Weights of a small transformer language model: tied embeddings.
MLP neurons of a small language model. Each row is named by its layer, matrix (up: input weights) and neuron, and shows model dimensions 32-95. Each number is 200 + 40 x the weight over its row's rms, rounded and kept within 0 to 999.
After each neuron's rows, "fires on" lists the tokens most often at its 100 highest values on Wikipedia text that the model never trained on.

L2.up527,235,252,161,261,195,221,214,292,198,245,166,163,178,258,247,170,152,219,127,140,199,209,223,203,224,166,209,187,193,149,262,243,143,156,199,186,186,187,225,210,226,217,185,159,127,154,167,215,249,181,186,261,222,167,275,260,150,153,240,251,175,182,229,173
fires on: " app", " res", " ret", ".\n\n"

L2.up615,169,165,237,202,173,220,165,216,301,236,220,168,193,175,253,130,178,184,290,163,217,213,196,333,187,115,197,214,203,196,228,179,234,150,185,156,188,207,168,137,236,226,172,139,189,196,207,190,285,151,175,156,226,174,192,241,183,114,275,183,196,199,173,171
fires on: "I", "The", "S", "usic", " The", " acc"

L2.up239,221,275,173,254,206,188,224,157,185,220,289,196,256,206,215,168,232,176,189,205,161,143,306,178,134,191,168,243,202,196,210,191,201,224,164,165,189,216,165,106,150,192,193,147,222,183,156,224,206,192,264,205,223,263,185,220,245,263,189,208,205,194,223,143
fires on: "ade", "ug", "il"

L2.up63,197,161,180,205,125,157,230,163,163,167,207,186,173,235,174,227,154,171,252,234,162,190,178,187,170,207,198,120,152,260,195,176,164,230,272,256,175,254,240,159,226,174,171,158,193,127,185,182,240,160,169,264,297,220,193,183,211,161,136,212,171,99,219,229
fires on: "'s", "way", "'", "ely", " R"

L2.up254,179,227,202,200,177,260,225,269,248,115,262,173,219,205,220,157,186,205,199,206,201,170,200,246,166,227,230,192,166,154,168,291,205,184,139,147,167,245,228,192,202,223,180,185,166,229,191,164,220,171,212,185,212,138,158,170,262,248,173,196,198,198,192,232
fires on: ".\n\n", "\n\n", " also", " |\n\n", ")\n\n", "==="

L2.up703,161,220,228,150,226,220,201,209,180,125,250,182,239,213,224,190,150,234,131,209,214,122,173,238,146,262,190,139,145,170,149,279,166,184,218,229,172,167,249,257,257,174,185,198,182,133,219,197,158,189,166,178,194,222,277,181,247,181,190,259,181,150,158,234
fires on: "\n\n", ")\n\n", " ", "2", " /", "0"

L2.up444,138,233,249,194,198,209,217,208,197,204,187,230,192,148,131,257,200,172,168,209,201,154,195,218,193,205,213,206,171,210,219,204,219,204,177,201,220,255,200,195,168,239,195,225,176,202,247,79,192,208,171,167,210,239,169,161,201,122,161,162,151,221,126,193
fires on: " as", " by", " h", "}", "ced", " end"

L2.up197,228,216,194,217,203,157,226,124,194,139,234,310,226,250,206,196,197,176,247,146,175,221,247,238,202,248,288,214,218,182,291,253,203,154,176,119,206,247,194,124,223,179,201,183,238,169,156,154,250,222,137,202,255,224,166,247,251,201,166,177,134,210,149,182
fires on: " most", "ess", " more", " his", " cl"

L2.up597,212,170,172,171,181,184,262,274,156,146,209,211,179,206,224,174,215,198,262,179,227,231,313,183,160,224,144,191,177,246,239,277,243,193,260,186,186,214,153,185,190,162,181,234,202,174,186,183,204,305,268,220,187,202,154,259,183,93,141,169,236,192,106,184
fires on: " ad", " on", " Ad"

L6.up174,234,192,208,207,204,163,225,192,208,235,251,244,231,251,146,204,215,279,220,195,167,192,199,225,210,165,205,188,222,194,171,205,148,302,122,200,256,215,153,202,228,264,256,194,251,174,136,261,157,137,186,194,217,223,214,246,213,177,185,209,186,199,219,211
fires on: "at", "e", "et", "ly", "y"

L2.up666,217,277,250,161,228,187,159,178,180,186,140,173,239,225,182,230,229,234,163,227,242,268,244,196,183,147,225,167,163,187,183,201,254,246,150,200,224,163,198,225,128,222,199,153,310,213,153,126,207,171,257,254,211,188,165,172,210,214,219,210,228,187,175,200
fires on: " t", "ation"

L2.up95,176,235,222,151,136,169,183,191,244,199,213,121,208,304,250,168,198,147,155,210,207,165,198,215,316,207,270,143,214,196,193,227,154,212,221,250,240,186,210,199,135,288,174,184,173,207,185,216,230,190,250,219,207,166,199,188,206,185,173,141,230,283,258,206
fires on: " was", "gan", "own", " the", "ial"

L6.up178,193,184,205,198,198,206,183,237,205,165,225,176,138,130,167,253,287,256,173,121,201,159,170,174,209,184,181,186,214,186,220,173,159,138,159,151,199,189,141,209,268,178,236,192,187,101,208,215,171,225,193,172,214,161,241,209,145,201,180,276,186,207,203,178
fires on: "t", "l", "ut", "s", "it", "es"

L6.up496,212,230,196,132,222,323,266,238,207,260,210,198,279,198,206,191,229,186,207,154,214,236,248,179,260,190,149,206,216,212,184,191,228,237,204,235,128,182,209,169,187,189,95,229,158,182,178,240,191,165,178,288,233,178,167,285,196,229,158,197,256,221,199,224
fires on: "l", "ri", "igh", "old", "at", "d"

L6.up131,194,82,140,133,205,229,176,202,181,223,179,137,154,263,166,177,171,120,211,232,217,137,254,223,227,210,251,214,172,172,160,230,125,242,195,205,201,129,145,252,159,201,145,239,254,133,216,274,224,226,138,212,122,203,188,261,245,230,220,164,189,204,204,288
fires on: " a", "e", "es", "al", "a"

L2.up705,234,185,199,221,196,233,192,206,246,215,234,242,163,227,174,219,182,186,218,139,168,265,147,271,229,213,160,135,225,184,161,255,167,241,254,194,192,173,249,238,243,132,187,170,148,236,192,228,183,189,196,172,212,252,202,167,233,277,228,173,213,144,191,128
fires on: " de", " De", "ri"

L6.up118,209,279,206,141,222,204,256,195,166,211,232,298,176,214,169,164,231,149,150,239,172,61,290,202,297,186,225,209,254,283,215,160,173,154,279,237,184,197,183,174,205,183,216,167,200,208,203,186,196,227,248,192,188,218,158,194,204,191,231,255,152,172,250,168
fires on: " f", " E", " e"

L2.up399,222,221,137,103,213,173,209,194,270,193,170,180,198,236,229,138,218,157,89,207,195,208,216,165,207,281,139,237,178,296,106,179,166,232,148,214,181,216,249,248,152,247,235,229,179,244,137,221,168,305,128,225,201,138,159,247,190,252,254,195,155,214,200,236
fires on: "ens", ".\n\n", "pen", "\n", "ear", " time"

L2.up330,182,191,251,194,197,226,160,186,175,181,210,208,269,251,169,215,183,231,205,166,178,218,215,207,201,230,205,236,224,200,197,211,198,201,228,229,223,238,195,191,203,198,169,223,280,156,195,255,124,253,201,252,242,218,223,190,274,245,208,116,156,197,206,167
fires on: "man", " were", "in", "our", " had", "ep"

L6.up595,230,201,146,253,207,214,182,211,268,243,245,180,92,222,161,134,125,198,215,205,158,168,261,199,195,249,177,233,244,192,154,289,170,183,149,208,238,150,190,186,257,193,172,204,204,101,194,239,202,252,192,194,171,207,225,165,228,172,193,179,241,176,232,211
fires on: " s", " an", "th", " h", " f", " o"

L2.up708,207,247,216,90,230,154,136,254,125,169,248,271,223,179,189,216,186,200,157,190,278,161,158,160,194,243,181,198,184,113,229,272,125,201,166,230,235,169,114,229,223,201,198,220,177,192,243,174,152,265,115,265,140,167,194,175,174,163,170,271,134,174,216,260
fires on: "}", "\n\n", " |\n\n", "ct", ")\n\n"

L2.up1,208,235,225,178,255,219,214,168,202,157,136,178,248,199,214,238,172,207,152,210,204,149,225,202,243,139,236,254,167,145,200,183,202,234,242,232,250,258,216,132,134,202,243,137,216,251,242,186,123,236,183,216,262,248,261,161,117,154,134,246,264,161,182,213
fires on: " sc", " c", "oc", " t", " st", "C"

L6.up579,170,142,202,199,195,203,246,136,192,121,221,239,158,213,200,149,218,145,193,202,199,157,166,209,171,116,206,237,193,190,224,183,216,278,208,221,200,158,152,283,217,255,143,239,215,139,177,161,174,218,194,256,205,193,197,178,171,196,253,191,213,117,234,284
fires on: "a", "e", "if", "an", "i"

L6.up151,185,240,247,162,224,261,189,235,203,228,146,154,227,139,179,150,191,223,229,148,134,238,193,187,183,163,185,225,176,137,193,174,230,179,153,187,250,193,63,256,200,185,160,241,140,205,168,246,126,223,258,143,188,245,194,183,175,148,233,201,261,155,198,194
fires on: " h", "er", "ost", "h", "or"

L2.up188,233,160,138,268,157,205,248,235,278,188,228,154,197,157,223,157,240,189,169,214,206,132,174,202,246,157,176,142,161,239,213,218,266,244,173,182,189,181,218,201,209,161,202,196,192,239,199,232,233,179,158,281,148,122,208,153,229,154,212,216,239,191,191,126
fires on: " j", "j", "q"

L6.up185,214,149,179,206,193,219,189,198,176,243,195,258,220,233,258,298,231,173,216,229,169,150,204,187,285,198,201,199,211,213,145,230,198,166,157,133,227,212,157,230,202,192,208,182,185,137,191,233,192,208,156,217,177,192,188,221,261,240,158,232,215,209,182,151
fires on: " m", " M"

L6.up234,185,212,259,162,205,220,234,177,191,203,188,257,223,219,132,202,238,225,207,199,175,278,218,148,198,227,185,122,147,210,166,168,229,235,188,120,134,252,175,187,272,163,223,197,221,230,113,228,148,250,257,141,238,225,168,257,275,168,158,177,178,212,311,174
fires on: "ot", "and", " inter", " T", "ter", "op"

L6.up560,165,181,149,194,237,183,208,221,216,231,150,233,219,158,168,223,214,115,231,218,140,231,204,207,141,159,271,158,159,177,195,195,279,172,150,217,256,217,178,158,197,220,185,229,151,228,196,214,251,142,201,205,184,271,236,142,284,178,266,272,219,225,182,231
fires on: "-", "at", "ow", " of", "m", "w"

L2.up271,260,112,171,231,143,209,132,199,208,254,206,153,187,248,157,181,179,260,322,237,161,191,213,151,117,223,206,201,164,203,200,220,211,207,198,208,263,255,171,195,250,172,176,189,258,171,225,137,173,197,205,214,259,192,195,219,290,166,249,166,234,199,186,147
fires on: "\n\n", " is", " was", " were", " had", "The"

L2.up148,221,230,224,168,181,235,156,210,136,165,259,162,229,261,197,219,222,152,237,105,208,170,183,199,230,237,182,232,135,160,248,214,237,189,259,122,199,236,245,176,229,174,287,201,194,135,268,133,237,182,164,212,141,224,215,213,228,237,205,226,187,237,182,298
fires on: ","

L2.up640,199,165,178,212,226,170,226,190,220,211,166,101,209,236,165,204,141,152,206,284,198,134,211,259,226,156,249,151,173,222,195,215,183,222,159,209,243,283,212,240,191,259,250,203,183,208,215,173,235,193,177,281,206,170,243,220,232,165,201,231,249,253,118,130
fires on: " at", "=", " for", " in", " by"

L6.up433,257,243,176,303,197,235,215,172,230,228,137,213,193,180,196,191,236,172,199,206,171,225,286,193,189,228,245,152,187,205,196,137,232,194,193,242,228,214,222,178,232,128,205,159,223,197,228,220,243,133,173,206,243,185,175,286,220,174,229,137,132,176,109,191
fires on: " of", ":", "-", " n", "or", " in"

L2.up32,233,231,170,152,189,205,206,173,180,219,192,215,199,199,198,267,167,157,235,147,219,159,308,193,150,196,281,156,202,212,203,180,236,155,183,257,271,211,147,154,150,218,176,221,211,199,134,208,239,262,191,175,220,236,226,170,231,106,240,182,179,235,278,130
fires on: " =\n\n", "\n\n", "===\n\n", " have", "==\n\n", " had"

L2.up28,205,177,141,200,138,257,288,222,283,246,172,269,193,242,231,211,186,224,221,238,195,135,145,194,171,202,178,222,93,173,184,219,222,193,144,252,229,288,240,175,228,166,180,278,186,160,158,235,176,163,226,222,198,230,214,141,204,173,247,184,204,203,219,134
fires on: " J", " j", " from", "rom", " off", "R"

L2.up57,242,228,226,205,229,163,228,182,155,190,174,189,219,242,205,162,191,245,138,216,100,263,205,219,95,220,201,188,174,153,192,122,190,157,257,206,164,172,255,209,186,165,236,187,173,135,139,209,123,172,248,220,213,230,221,180,229,248,198,222,132,86,261,263
fires on: "w", "way", " fl"

L2.up627,126,160,160,185,158,222,247,213,182,152,210,204,205,164,166,173,185,215,224,176,263,236,225,189,182,171,224,245,231,203,211,136,185,255,211,144,182,212,267,214,185,202,181,250,213,125,252,120,252,230,159,222,173,190,232,146,173,200,225,218,223,298,188,168
fires on: "or", "ier", " by", "er", " –"

L2.up624,165,177,238,206,148,208,239,239,135,199,178,201,190,222,175,211,156,246,190,186,277,172,205,195,122,200,212,213,140,208,151,223,225,187,157,227,199,169,243,194,253,147,225,217,199,189,249,230,232,246,225,187,104,169,143,217,144,113,274,161,279,208,202,211
fires on: " ad", " Ad", "é", " com"

L6.up545,206,219,190,213,241,211,157,143,218,155,187,232,239,218,174,260,128,249,207,170,252,164,182,240,200,196,189,200,242,172,171,198,227,195,129,220,222,178,123,245,197,195,173,99,247,142,150,134,223,147,256,225,150,157,227,233,259,194,236,194,171,248,225,223
fires on: "es", "e", "et", "ed", "ous", "it"

L2.up434,249,246,180,166,161,194,219,198,198,279,206,207,201,240,213,159,177,194,182,118,147,229,279,264,214,290,203,183,200,204,147,221,194,238,132,267,182,212,149,231,192,222,158,186,153,200,161,171,224,193,198,223,140,195,151,286,171,190,188,209,250,124,137,182
fires on: "ents", "res", " res", "ines", "es"

L6.up469,159,229,161,163,162,176,132,228,135,152,236,201,214,189,174,201,196,161,283,213,209,261,225,143,199,285,174,204,241,170,253,201,215,162,215,227,177,185,302,145,213,210,132,216,219,198,160,232,126,174,193,173,203,172,180,229,176,160,195,240,318,216,273,160
fires on: " t", "t", " ret", "um"

L6.up415,266,257,231,273,171,232,210,238,138,171,127,130,174,188,174,224,291,159,165,239,250,220,204,183,166,266,232,257,175,146,177,224,263,189,167,155,247,169,215,221,250,209,199,192,267,180,162,198,257,211,164,168,68,136,175,222,218,194,257,196,190,249,218,218
fires on: ",", " of"

L2.up19,209,211,144,152,184,229,175,186,259,202,164,202,194,217,306,214,238,143,215,257,117,139,236,274,259,185,152,207,220,240,200,134,253,232,190,191,171,248,223,189,247,188,245,147,218,195,191,225,247,188,186,239,171,212,85,220,197,167,237,203,196,162,98,163
fires on: " m", " of", " w", " the", "=="

L6.up291,180,209,174,285,179,197,213,212,191,175,247,177,253,298,215,124,134,210,238,188,192,189,229,119,263,215,188,264,256,251,207,242,205,105,188,175,228,230,209,181,249,198,159,274,213,158,238,222,222,222,183,220,193,189,192,264,297,259,119,190,192,214,215,176
fires on: " G", " g", " h", " f", " over"

L2.up541,200,194,185,275,180,157,199,125,176,222,200,155,185,203,225,132,190,218,254,273,198,140,223,210,201,112,203,203,149,175,150,230,206,296,181,188,203,279,170,150,211,204,188,193,273,157,215,185,192,192,277,172,208,192,160,214,223,168,164,187,240,101,184,178
fires on: " o", " t", " O", "aw", " cont", " M"

L2.up509,196,224,235,184,163,187,229,149,198,176,166,195,232,215,179,214,218,232,160,153,129,153,173,177,159,234,217,193,83,190,236,131,196,205,228,225,295,170,192,179,138,160,201,196,138,188,119,213,210,160,139,161,203,254,170,212,220,201,161,227,239,113,175,161
fires on: "pe", "w", "ions", "$", "res", " km"

L6.up133,211,215,165,272,161,217,172,176,222,146,133,165,188,161,213,184,161,194,185,161,192,300,236,214,229,291,216,238,200,216,111,268,282,211,180,231,210,215,127,242,216,222,257,149,201,195,172,233,203,230,167,164,184,165,195,194,194,153,248,168,201,117,176,255
fires on: "ing", "en", "al", "y", "t", "z"

L6.up453,187,228,169,168,133,166,231,232,302,180,296,194,199,126,185,234,163,229,197,181,262,185,249,260,211,180,241,205,183,183,186,166,138,179,164,217,261,206,192,230,318,204,201,232,231,188,198,221,142,170,162,200,171,205,171,191,217,213,137,142,220,200,194,163
fires on: " H", "H", "h", " and", "est", " L"

L6.up767,157,144,215,210,222,222,190,185,232,223,218,233,146,198,187,191,224,215,248,195,158,163,249,173,238,206,230,192,162,182,242,203,163,176,223,218,201,244,244,159,192,182,138,252,221,273,217,156,141,201,201,183,155,253,187,154,184,248,66,259,161,192,139,257
fires on: "ay", "it", "ic", "ict", "areer", "est"

L6.up188,177,235,283,142,210,277,195,195,201,147,209,220,245,228,113,244,235,256,277,168,181,174,213,230,147,210,189,235,183,203,233,221,201,174,218,183,225,121,134,194,237,138,209,257,212,209,183,184,259,212,170,213,259,258,138,194,177,167,170,190,238,149,189,206
fires on: "er", "or", "ur", "c", "b"

L2.up496,179,204,236,264,218,173,311,201,271,164,211,233,247,248,202,224,198,174,213,169,115,130,201,113,79,267,188,153,188,216,164,186,174,195,154,232,145,241,192,104,188,265,183,229,163,170,195,276,170,182,237,156,171,223,231,191,219,187,174,261,262,196,197,160
fires on: " d", " p", " n", " f", " j", "ade"

L6.up229,318,165,205,160,141,170,147,211,240,176,164,221,285,170,111,209,187,196,170,211,226,212,189,189,135,222,226,142,227,167,295,223,126,278,223,162,206,184,223,182,240,223,193,167,236,167,185,227,198,171,237,194,190,215,112,123,202,195,152,189,236,186,291,158
fires on: "h", " and", "y", ".", " f", " s"

L2.up678,186,202,166,182,209,204,126,167,216,120,200,223,209,171,191,180,183,221,248,176,161,239,261,236,178,230,163,266,125,213,168,111,186,270,139,253,200,201,215,191,200,157,298,112,177,210,213,123,181,254,216,220,231,187,176,227,182,233,117,221,250,124,181,157
fires on: " rele", "rit", " sing", "tern", " at", "E"

L6.up598,257,226,133,165,171,239,176,102,135,169,146,193,155,210,148,215,216,209,187,173,233,169,241,199,187,236,202,165,192,188,198,117,227,206,180,142,273,244,144,203,274,152,171,111,220,293,180,297,147,249,180,166,216,173,220,198,228,136,180,180,239,139,261,274
fires on: " most", " would", " cont"

L6.up304,193,130,172,229,137,236,140,192,130,232,208,262,209,227,250,251,170,280,243,194,195,201,240,224,287,266,161,223,205,184,233,201,184,180,166,233,253,166,165,215,184,192,216,201,93,135,234,193,136,181,227,158,221,260,185,211,281,232,208,138,131,164,196,232
fires on: "s", "ver", "n", "h", "k"

L2.up339,218,229,175,189,211,158,175,279,292,289,174,183,190,167,226,268,182,165,225,236,210,143,156,246,199,176,140,219,196,161,221,210,154,218,192,179,158,202,153,170,193,242,156,232,191,263,117,217,205,203,191,272,126,182,237,210,219,156,185,230,160,257,194,185
fires on: ".\n\n", ".", "S", ";", " is", " in"

L2.up289,142,152,245,285,239,175,215,235,208,238,178,213,228,288,232,208,167,247,181,263,208,175,198,208,210,148,239,214,268,260,252,172,207,245,130,229,226,223,228,183,253,173,210,211,235,236,252,247,241,196,168,250,157,112,127,198,215,215,220,180,150,210,147,125
fires on: "us", " The", "=", "id", "um"

L6.up660,161,242,266,153,190,194,180,186,169,134,150,270,206,203,187,168,220,181,254,181,173,154,221,277,117,161,284,217,183,230,256,306,198,179,198,213,199,261,195,173,227,262,161,214,247,217,155,188,294,242,189,220,235,198,130,224,164,189,196,231,160,180,184,177
fires on: "es", "on", "t", "c", "er", " is"

L2.up479,223,209,206,160,260,194,231,201,247,206,249,217,139,144,105,200,243,124,241,98,196,157,248,156,144,226,206,197,217,184,210,254,143,197,217,145,229,187,178,237,224,213,170,217,197,197,116,145,185,200,218,243,215,286,178,232,271,193,231,177,238,211,170,222
fires on: "all", "amp", "ost", "ap", "ot", "up"

L6.up759,182,170,193,140,143,256,189,109,197,228,295,124,177,122,221,197,214,208,241,206,149,142,211,182,254,240,257,205,183,229,159,315,206,186,261,151,219,127,209,211,193,213,278,158,214,222,161,218,186,166,256,202,262,178,207,206,274,200,245,194,214,210,249,243
fires on: "en", " bec", "s", "es", "l"

L2.up272,184,195,267,224,193,231,158,226,181,279,232,198,246,103,192,278,188,176,234,247,203,172,244,223,266,259,224,237,207,189,165,152,164,213,133,124,186,211,191,202,268,290,180,222,216,212,163,164,253,216,194,211,103,158,245,164,257,200,183,246,173,239,200,135
fires on: ".", "S", "s"

L6.up175,245,229,188,190,209,161,272,131,260,202,299,136,160,163,175,197,201,198,200,185,146,276,224,227,174,193,251,143,193,129,180,166,236,219,203,220,191,142,155,139,166,241,184,147,183,277,273,243,120,230,247,183,299,247,237,211,164,216,209,210,253,164,224,254
fires on: " this", " other", " new", " Cent", " National", " n"

L6.up699,186,216,205,246,160,300,158,187,185,209,162,273,261,129,184,207,123,146,162,187,209,205,219,204,184,250,210,222,157,208,193,195,179,236,249,198,172,202,161,219,209,167,160,256,156,226,208,202,185,173,186,166,259,242,241,196,259,190,211,179,191,206,243,184
fires on: "ri", "b", "g", " and", "ov"

L2.up674,218,195,206,181,201,234,206,224,184,41,200,252,188,144,213,129,168,231,235,167,264,220,140,183,214,218,166,241,138,281,223,212,169,165,151,144,160,169,229,218,183,178,189,232,113,260,162,221,198,199,210,145,201,152,223,304,207,298,211,185,169,153,226,235
fires on: ".\n\n", " Cl", ":", "\n\n"

L6.up245,200,222,164,183,230,186,219,243,256,176,180,66,127,153,175,191,206,160,243,200,219,224,154,273,196,167,231,205,194,195,231,210,249,154,224,152,217,198,184,272,176,143,229,236,128,191,305,200,192,115,193,243,194,217,234,261,198,240,165,204,166,225,171,178
fires on: "ri", " was", "ing", "{", "ay"

L2.up231,204,168,178,157,159,248,172,185,236,227,149,216,227,179,112,172,212,232,215,230,200,235,223,197,194,155,231,268,292,195,247,104,207,185,230,110,144,221,141,202,194,178,158,217,209,211,210,184,193,156,231,211,214,150,215,205,224,143,255,220,220,210,183,200
fires on: " at", " L", "est", "ot", "it", ")"

L2.up700,194,215,149,97,169,180,150,177,132,169,145,92,203,220,239,197,229,133,214,191,192,141,227,242,239,246,163,302,208,248,180,244,229,192,205,191,229,231,180,181,210,239,301,174,215,212,218,160,187,281,208,191,275,217,224,190,267,296,192,218,190,258,199,174
fires on: "ens", " time", " col", "urn"

L2.up672,261,146,277,183,216,230,163,171,218,222,169,225,245,147,206,146,218,242,198,223,186,153,238,187,177,184,251,101,108,170,190,218,267,190,232,177,208,247,202,198,172,173,209,258,212,156,169,193,176,265,197,218,128,211,196,124,206,296,98,155,172,200,189,192
fires on: " cont", " rem", " im", " was"

L6.up270,198,254,177,237,133,186,178,179,224,213,220,91,204,185,169,210,242,216,212,273,211,98,239,159,214,219,126,141,276,237,177,232,165,183,186,81,181,236,190,163,159,221,205,206,202,203,233,231,254,197,181,160,250,176,247,185,171,125,234,159,190,217,202,190
fires on: ".", "s", "es", " |"

L2.up391,202,141,240,162,161,141,167,211,201,178,214,265,257,214,193,272,255,269,152,279,211,231,232,150,164,206,195,230,151,263,208,241,245,202,238,245,242,179,181,278,188,234,203,258,158,212,115,183,161,187,182,127,197,215,244,154,235,193,173,203,225,201,176,183
fires on: "ite", "ing", "es", "urch"

L2.up77,233,122,194,175,229,207,225,144,271,179,271,256,146,227,194,194,197,209,269,218,229,231,148,248,175,186,178,111,214,225,207,170,205,184,191,217,318,190,201,167,246,176,245,139,220,204,182,305,176,158,254,172,235,245,190,229,218,269,214,152,204,194,173,277
fires on: " The", "|", ":", "The"

L2.up133,182,151,208,171,287,223,195,143,206,161,233,257,208,136,222,229,189,184,160,109,183,159,144,162,111,196,223,191,195,208,232,253,196,182,232,189,197,225,176,216,265,219,245,163,202,125,249,137,276,200,181,158,173,229,136,218,245,162,184,125,142,214,213,217
fires on: "ous", " her", "ed", ",", " rele"

L2.up523,213,163,165,211,211,216,265,165,225,171,166,211,222,247,183,170,136,204,150,218,156,137,232,154,214,220,259,197,197,191,211,167,186,229,173,160,234,255,225,154,267,258,158,155,214,255,163,255,173,175,210,189,168,202,255,208,181,179,185,171,189,163,189,214
fires on: " re", " de", " cont", " se", " De"

L2.up50,150,166,169,204,199,216,190,270,223,167,201,207,258,120,158,210,145,220,224,182,264,133,227,233,147,200,222,250,141,241,205,240,216,290,165,124,274,287,180,131,201,202,205,137,236,170,246,114,191,264,236,125,216,237,206,187,205,199,249,218,184,186,129,166
fires on: " m", " c", " h"

L2.up582,177,189,169,192,184,126,180,101,230,230,195,155,166,265,205,207,238,221,211,260,211,144,284,206,268,120,144,268,224,208,173,180,121,203,208,212,268,221,198,169,187,227,256,193,211,219,195,226,224,263,183,191,210,213,239,248,201,154,182,228,204,169,185,126
fires on: "ou", " se", " out", " te", " for", " at"

L6.up640,265,194,264,139,274,173,181,118,192,216,248,207,140,252,279,199,165,189,198,238,262,161,214,189,248,241,194,178,190,246,149,210,201,237,154,259,258,140,183,207,197,191,210,195,191,161,203,270,159,181,168,207,305,212,208,250,156,127,212,212,160,291,170,200
fires on: " c", " C"

L6.up345,189,116,291,274,175,170,197,196,205,265,204,245,197,142,134,203,186,185,186,233,248,185,192,194,211,266,211,252,191,165,152,104,204,164,271,194,213,256,179,215,186,212,164,223,165,215,244,212,211,101,222,261,139,202,209,140,204,167,241,265,182,191,289,164
fires on: "st", "ition", "at", "ent", "nt", "ence"

L2.up257,231,127,139,143,235,225,247,164,204,250,239,191,202,246,182,218,224,258,229,190,153,140,162,167,162,224,200,94,168,220,154,169,182,178,284,276,181,213,259,223,218,217,185,192,217,201,230,167,190,215,136,194,157,221,145,227,252,218,183,175,236,197,214,255
fires on: " includ", "uch", " follow", " have", "1", " had"

L6.up330,283,198,240,163,253,193,287,118,214,224,273,175,223,250,189,131,157,193,248,274,192,196,218,127,169,209,176,132,224,219,200,246,227,214,190,238,129,180,186,133,260,187,128,223,208,194,172,168,147,217,239,204,154,182,171,170,125,173,191,174,203,207,177,221
fires on: " C", " S", " A", " Cent", " P", " R"

L6.up675,173,222,193,223,149,194,196,162,216,180,107,245,127,102,162,187,149,180,202,254,210,242,249,176,235,233,182,194,240,130,137,192,161,150,200,201,109,180,197,238,181,206,204,251,192,180,176,209,226,211,268,146,168,192,153,217,240,216,166,152,178,194,166,283
fires on: "er", "ic", "ed", " in", "y", "ing"

L2.up693,194,209,196,251,168,191,176,206,198,211,170,213,242,216,235,227,214,240,154,216,263,184,168,288,183,176,250,213,145,204,201,270,210,195,157,141,278,199,182,241,264,238,206,220,154,190,224,239,134,206,270,137,201,199,224,186,169,216,166,211,145,218,161,161
fires on: " H", "H", "h", "ah"